From a checkpoint of a small transformer trained on Wikipedia: a variant of Adam for these matrices.
MLP neurons of a small language model. Each row is named by its layer, matrix (down: output weights) and neuron, and shows model dimensions 16-143. Each number is 128 + 24 x the weight over its row's rms, rounded and kept within 0 to 255. Numbers have three digits each.
A block is one neuron, or neurons of one layer that tend to fire together. After each block is what it responds to, as a language model described it from the Wikipedia text at the highest values.

L9.down530:124132142152152074147071134140153125125141103110115100145118139102124134171145126124087118099137147137134118147122145125154100139086115106112096137126123106120179112142134117096108132167126130131131167131131094128148117063137101171114101112146169176113155119118091111127128130132117111121134094140115134121120154053105120105168113140168136129088110155166168098130096111123150174133129
Description: Fires on a short interior word piece, mostly the letter u, after the opening consonant piece of a split word, as in G-u-ests, R-u-ins, arg-u-ably, s-iz-e.

L10.down37:115121094120093117094129151127087109158110166141116100162158144190139141061133112125156150126115121073156105140107129118136112160160161172178166122163109150113138128110131126134165122142095132106145122127164073141141145147120123131112139116137096126136142132137140123116128126085109122132100107126127164114072131159138093135167153103146117102089145135150109152082140087128137159093142
L10.down63:117138128180133102105106096147106140151129132144138126109113103143162144083114161101177119087086122093122155146131122157170070098114128149127148101156135124133137121128135121152188148116166132114118075153114123156100104126129130162116128113114130123133164155113130149090126132081154103138111128142104121145106145127102099135128154197118122100148161070122096146107126127131178114124136
L10.down106:104156092106138159108121118165146130168121174124143133146119110112138161138168101119141100111175169131117148140060094152064136101116140114117145104132142111145105096104114116131143119135120115144122122132140115131186110113122085105167119104140144170085184109131144165140139107069133117145134128141130115106115111155145082089117117127162101161138136112148114152173125130153121169102110
L10.down138:146140140106133173147074140118118117124104165183099099134057150138089134136175130143122111117119109131154102073122112113141131150108129147104168118152161112111135134092132066148146114147163094127107136114123136100114093169105134117119141157141171114135111197122146104144130145099127093128115137135096106138138144150135094148091127140114105094163114131136178123106136136134145095152126
L10.down161:136141119154112143118145111100109133133151089144160137116095087109118127109145129148108118106148106115155097098131128122111154133125098069151123131097164110129186096160136115098153093156164154137118137123122175121142080114107116120091126169142127156119105176103126181147130083096136064123158177129132101080154143138154113133133138130157132139110140138178139094165129125134112139137093
L10.down169:106134101101152154100120137120163108092076168138114111112136090129149128111134142119084138167102106157091202117087134134114129114093132136142089096154141147120116132096128147120125151106135139117116118158177141186141125094153130127125144131108127118150112110144094125121172153142145117123159108129103111120111156170118096082132111142114124146150139142121105124139180162112174090126141
L10.down222:181123109091147138113113122147151116146129151103184078159128137098127128111138145129122146108164139128132122146125164128143156123103124110076153076150127133134112130110140081128112143119123167124097121110128140143134109138149139128137175150141126107155146107117129154121146050123154122164154112097136095153152153105106093099143074179143115120130137154116123094127112135158096123123114
L10.down235:152133096111137177154094193141150116108095103116146135139110155159120104124172090159089140119095076089149117147114111158128127142152169072171125133142092115128167100137121117133149093124157103097098161135138145125151123129124113096123091094160163138096124146127119149145125161141126146169130112114117156149132147136094130127157127143143116103105133117147154112126133128129108156091142
L10.down244:106138120100118143124119160118134145163122139105106119103122137138133149131146157089142127136121104117149123126125117128131138100165077129113133121111102096154151136112063140145110082146109127123173100130155104149145122170146135124144131052148157125150158108133127168116127126158149177113152104151146123119144126148130128070111168098097105136121182160138113093139122117126135091119133
L10.down275:152096109103141132108148131120123115123104153110108114132102162109144155121113109141136133094083112116151133109113116132148136163163142125064151155155184129146126121127123118121103093124113129145160088148068138106130146128173112123158155169107075117173110171163139104125108099106140151115109135155137169124129099119113108148102110109101176154114137133137130144160079151116122121157161
L10.down386:132163155155158105127145107130163125177126094149136112128120133113096184125132147137123112117149109127133136159141096109086129129107109123112110146104130135138132064095188142127118111124129133130120108084146111156118149136130139121116126159139098149103134115126115102149083104138149166166103141120137115104125154151084138150119148141144137143108107160093151131109107156111148096152128
L10.down408:123129143113184108114109123119120117132104115126146082130118180132122089126174143115123104061160120126147091096098108114119137158139097116148152095145149126079162153116160120103146108132190127119152099126095095114123124128140130142139125147149135138161141165077159129106106141118128151125135127144136098142153158144130070073121123131148114105130125141169127163114106164153156102115120
L10.down430:119103128161090098107164088098118150092081133139097119126146100118171123108134141117161146162161124169138145123131117121150171145137168133122099127123165135148153122121134150147113122183117113114093114117117133148081101175144111093143122060123146139117104148172166116142122133106126116140123106115157138143127101132176128129126120176139103130148119114120110096158174168081128124127103
L10.down486:155149128142151101155142094118118151107154147129106153131101119067129115159133103120103139129127101149126185137158076078100116133127117137104131101157154104111167116154129142091126120125110102124119125142107083113130173128131112137200135128109138128104131154176129121138106060147174138123159151145125148144106104147100134131176147083118111139125119123162120136193132126097155137108176
L10.down498:143146106140120107126070141153128127121149102137167109145094118118151101152116110144127167097087131145157133119085127148123147115085144120101135151130133106157130101170094120102104142161127150099124142130097108111108105123139122147112149107143139147170072136095138124099104146166131163084171135115153125132158164165117139123099129095123132127108091091192154100196113115137114178128147
L10.down591:113081134111099090105151129117121142143104157140139109147171110128137129106156145122147090151132137168143108157146112151131146148141163122126162107144115101074108148099205116156138138088156172118138112140123078138165114109110132140119119157127129125132121153148127114161086111127101139097115127115117137083085099122166121112135132129148150165101130167159146147094136126145137079122109
Description: Short word-initial pieces of fragmented words, mostly proper nouns: the vowel after a first letter (P-u-erto, S-u-zuki, S-ic-ilian) or a lone capital (Pachaug, Filipino).

L13.down194:153121116116164131174119093115115106120115183088148136096118140174122118131157113094105170139153138107144111106144168067069129117127116112147129118094141105129143166112092106127105151111176143113138077090116116111104112099133158139098121126128128143124130157143098077143099140143136126132113120121168133105130104082113114129113156139125159093134181108127134176137103104157155138121146
L13.down295:136114137115140144162141123116148146119144143175134135140119108084110108124134131113097132151158144147120134105112117134095156130140108120144108172152167163111090116163125101126129152105146099123081154115134137151149120085143102094134148165161119145141137099124127104095136194106176132119153115099109130125152137123143108126069131095086158112114151086093109113122127133121143092113131
L13.down421:165137104136111192083166142135121058132130141139130143097113133105159152119119159117157182110104137130115127119120105095145069080079159124117123131092185131150127079064112146145154145109107118137110143111160102133103130109126145113149149129103132157144097112120133088127144112124157165110145158175163151106155119123119119116127145173138155124090140110129096123140107140167103112121115
L13.down551:130098107126182112118117107120099145121113157141120140122126166129099126127174152136156102097192122160141131127119101126174127160131073114117178159128119106125137176146114101104108152095146138084128135174127128113108122137121086163078112118160112133093107163157093134107131142132117145086100117140137153133114138118118106139131132127153181098092146142161113145097126123154162138119151
Description: Word-start or inner pieces of multi-token proper names and words, mainly personal names, countries and terms, like Cu(omo), Bel(gium), Ch(ina), Med(icine).

L9.down190:124149142119101143136137163139130125170146136140147101107131101136130106126125164112156113206114170162128141133141166133117070102128119107087150139118160116143132150159115145170148089124125138119153119109094140156168113173124124138133144080124110123135170100089116098119132114128109221155136126145147108133117088073138143158111125124127094151134109122110115130126086093147109096109107
Description: Opening pieces of the word after a noun or was/is, often a lone letter like c, p, C (was c‑oined, Mario C‑uomo), or to/about/of.

L10.down1:134157087096128092128103132160130103142128107149120119154125135086138128120110131118121130152116154100150122146111142150147186127146143068154135140104159071183107160152126135118116139116101093105103111102090104113148126136170118112129131149167112129104139133154120117100171117126144188142131136158130159103144092110130131159153092131132096105147130133139117132122115108094106162077128
L10.down122:115137107115149109136120162132118149121122168136078123163124102148116131131151130102102130176104120086104130105137135172120085157127127145141112151106141115104151178135130085101137158122111116120119116076133132121158121136121120105128129108121087142098093122111172134092137164148143132159111157099148128107117096086130143155137137110139139135138104083137156149180133108153129106123132
L10.down179:141119127142143143144141135143130157087125149087091148143125113123137147139107102116087150129156091096081169139077103147090111121151105112099133111147141114125116135131127125100101109074119134131082132112125153168146121137122175110096122140127108152108171074134116157121134135096100176139156169125101192120129087128147163139112127120112125153146153142107117143146148143154177144098183
L10.down189:144125119105146140115101122133139115131154123092097165125135116083147141135139151122140145153120146148108119153141127143097143095144102117156137144117107126107101076145154159147152126134111116125148179145152092150113090131123117163145171106148117163079097147092118103150152098134132129173120140081142070119113147158123179089142196108119111131149142114111134130111126112073114153112126
L10.down196:109146172085117124114138148169161131135120155111148164156114105122117100148145129126146133169159144140137127119133138107125093044150119168100123144095163109120099111129092098158110143106126165127125102108138110149153144159136123138087140098143124110124093128113150122064149127159134147123127149105130131059141153120127154077114163137119136133130140167136119132133129104136127147123112
L10.down226:132111141104099140152132122167136123140124156160136104132131117124143128092142176121142131163161165146142140102082108124121152098122112106126124162147168111096128163148127097096128174111097110120143116191142131139140136150176154104120114115130122131127121129066144136172113115130171156132172109125128054091132097166135113136170118130098123141164134091075125130099111130097105114102133
L10.down247:124102087141121161126080138156077170103062155122146165142121101165114118120096132127171115135118128115111141154118128118132108149144127159131102125102149125152136082133148161120164098115149134125122153123121103137127074134119120102103127145121122123165093150146126121090087110134125151184165140134095099135146128119176091149170131140169158125147109131143137136105145140046148139143133
L10.down279:154159168089129123084122156130168081107090177120128117127125128102073130137131136119144108129143103122157182146121120112125136108123142130118116120136148141110115126121080109122140172133118119126171115135123136114092104172147164121128159098127116145118110137118153139092149139158152155100135132113112126084155129109110091057143130130127115122179175120097130140131149134093138099128169
L10.down410:154145132145160114160136150205138099152100159158136138118166072116122137110141139137142099152125150132136112096140168125087063074106167117165123174108102116099099144120097114116130154142132112144127188101119146110124122142146147151150122156118119145115107133099093138060121212136104142136127129087129091123152089120161156116138110141117133109145135099123118129136150121168098150145121
L10.down436:107121108097151107150115165134123127105171142106117090152085135166095143103105134132146142152102140091118114129144103078129128122137145105075089119135137138152127154146135080141105150162081143118137115138128171118105126126104153152111109116141101130151076142157101174145123110104169156165135136108163165086132095147091110128160130154150145143114127091123144101105171101123111122133134
L10.down438:092203135100157139104120103132150091101134129115142130136148091142142155130108093110121142128113106146122158104166097097173119112107149113112141133157148101105144096102098131162131104141095125122153106129138167106177113180119141120130139115143144151189146128137138132134118134145103139108106111200167135164107102110120135131095139102136125126163163124126062093153119124123130076092124
L10.down494:101050150121144079100115153132125149125165121149112162123130142151121105105143163164144160139140157136142148154083125119155090073149110120127107165107134097148092087087117124117125110095088117138139147087126122141102115158130132156108095110108080123123175129112121107109176156113104111119149157108144118117150145152110147096127165138101139104106121111142152120116187161156131149124149
L10.down536:088186131123153127132128178106137169159132120130129118104138106142118157130113141101144134205124190113116146144141136140097126080095097146123105160108100129113122140145129132153127094135115111181143120126151156160128158142115116107093155116128144130125133110137104167077095114166156094159124113161152132122170154097091114173126122096129123123123123131085135116151106059109113108128153
L10.down588:156130121132109095101107105108147124091125127141125115160148127127161122077111137169120151104115141098102133147169131050107120124152130129137158137134133121138117075150135155128147136162114155151132079104158136099126108128088134112133139141120146153108135203111130136130146135088093129151138087143132116106153114143135127125132093110105157097138136113140083135096187107171122109074143
L10.down593:117152127139155141085118102113182144109149120132103112175110155144160116096161197118116114137097135111113138142149133109138088170140127174115142123121149164142090134121140118125112106146128140060124122098120120103125105137119140141084159110094120150132139127084160057152150142141113179139161125162120115140151126109135164136097162139111157102143117129157131145151175121077133102099146
L10.down612:119149137132142103124092125137121142126099154138128081120139124142141123122126099136125066140085143120126128139111118178154148148108118067128161137162129151122143093170119103091135120104112147165146164129108133133122124141116103094119126084104096129128137149142102110101120074152088081114173111142121156145113174131140147136164152119126155129099143141123077171159124089092121159081174
Description: The word "to" after a verb or "is" that introduces a following verb (is to join, continued to dominate), plus modals like can, will, would.

L13.down264:120141075095136126130153142130131086133155155116095135124098107135124157155126151096067127179112124132145142133162151156144137139158101122154128143123147118169165124150099160119150127167151160129144176141121120085129077130127112112122121095138107150051082094137121108140110091115157143119114129095157141102154173085146113125138147147096128116118130139113107125154105109116092174099127
L13.down291:124130172169115189104151129114132159136126113087099125149105145158109118150187151121123124109159120125185125138156079118151137119118121112119109157108136147110134144117132146112089122108075127100142146136128114144153114145111164148132097184105117152076140142118133138146096107125093118118130119112194141095154131093133133079139150149119106101135144122077165117097123126095069099101167
L13.down443:113131126105151072140174123184126133143128191178139135141143157134128102123134123132146124165130147131133137125173154133134130086118124145100164089105111096098109149152094092151112134119134148115092105134115151120154130127130148143079109109130114102072119116127116124080141148088148129128141190111092144067149137110111160106167101111142122144111115155133152131135134103101099161146131
L13.down631:093198125095127089104098116136132095119166161185120116154162115117145119134128093127143156137094133123118133131142123146145112124136078133103136153113092110121146118125147166094134134180096153141138116127108093109124152096120126123144106126086122108118097100145128166083096171119146117134126106105121102087132196117159135128144137116144144111142104154150113135083127133173141119158155
Description: The word to in any role, such as infinitive marker, preposition or start of together/towards (allowing users to, commuted to), plus occasional name fragments.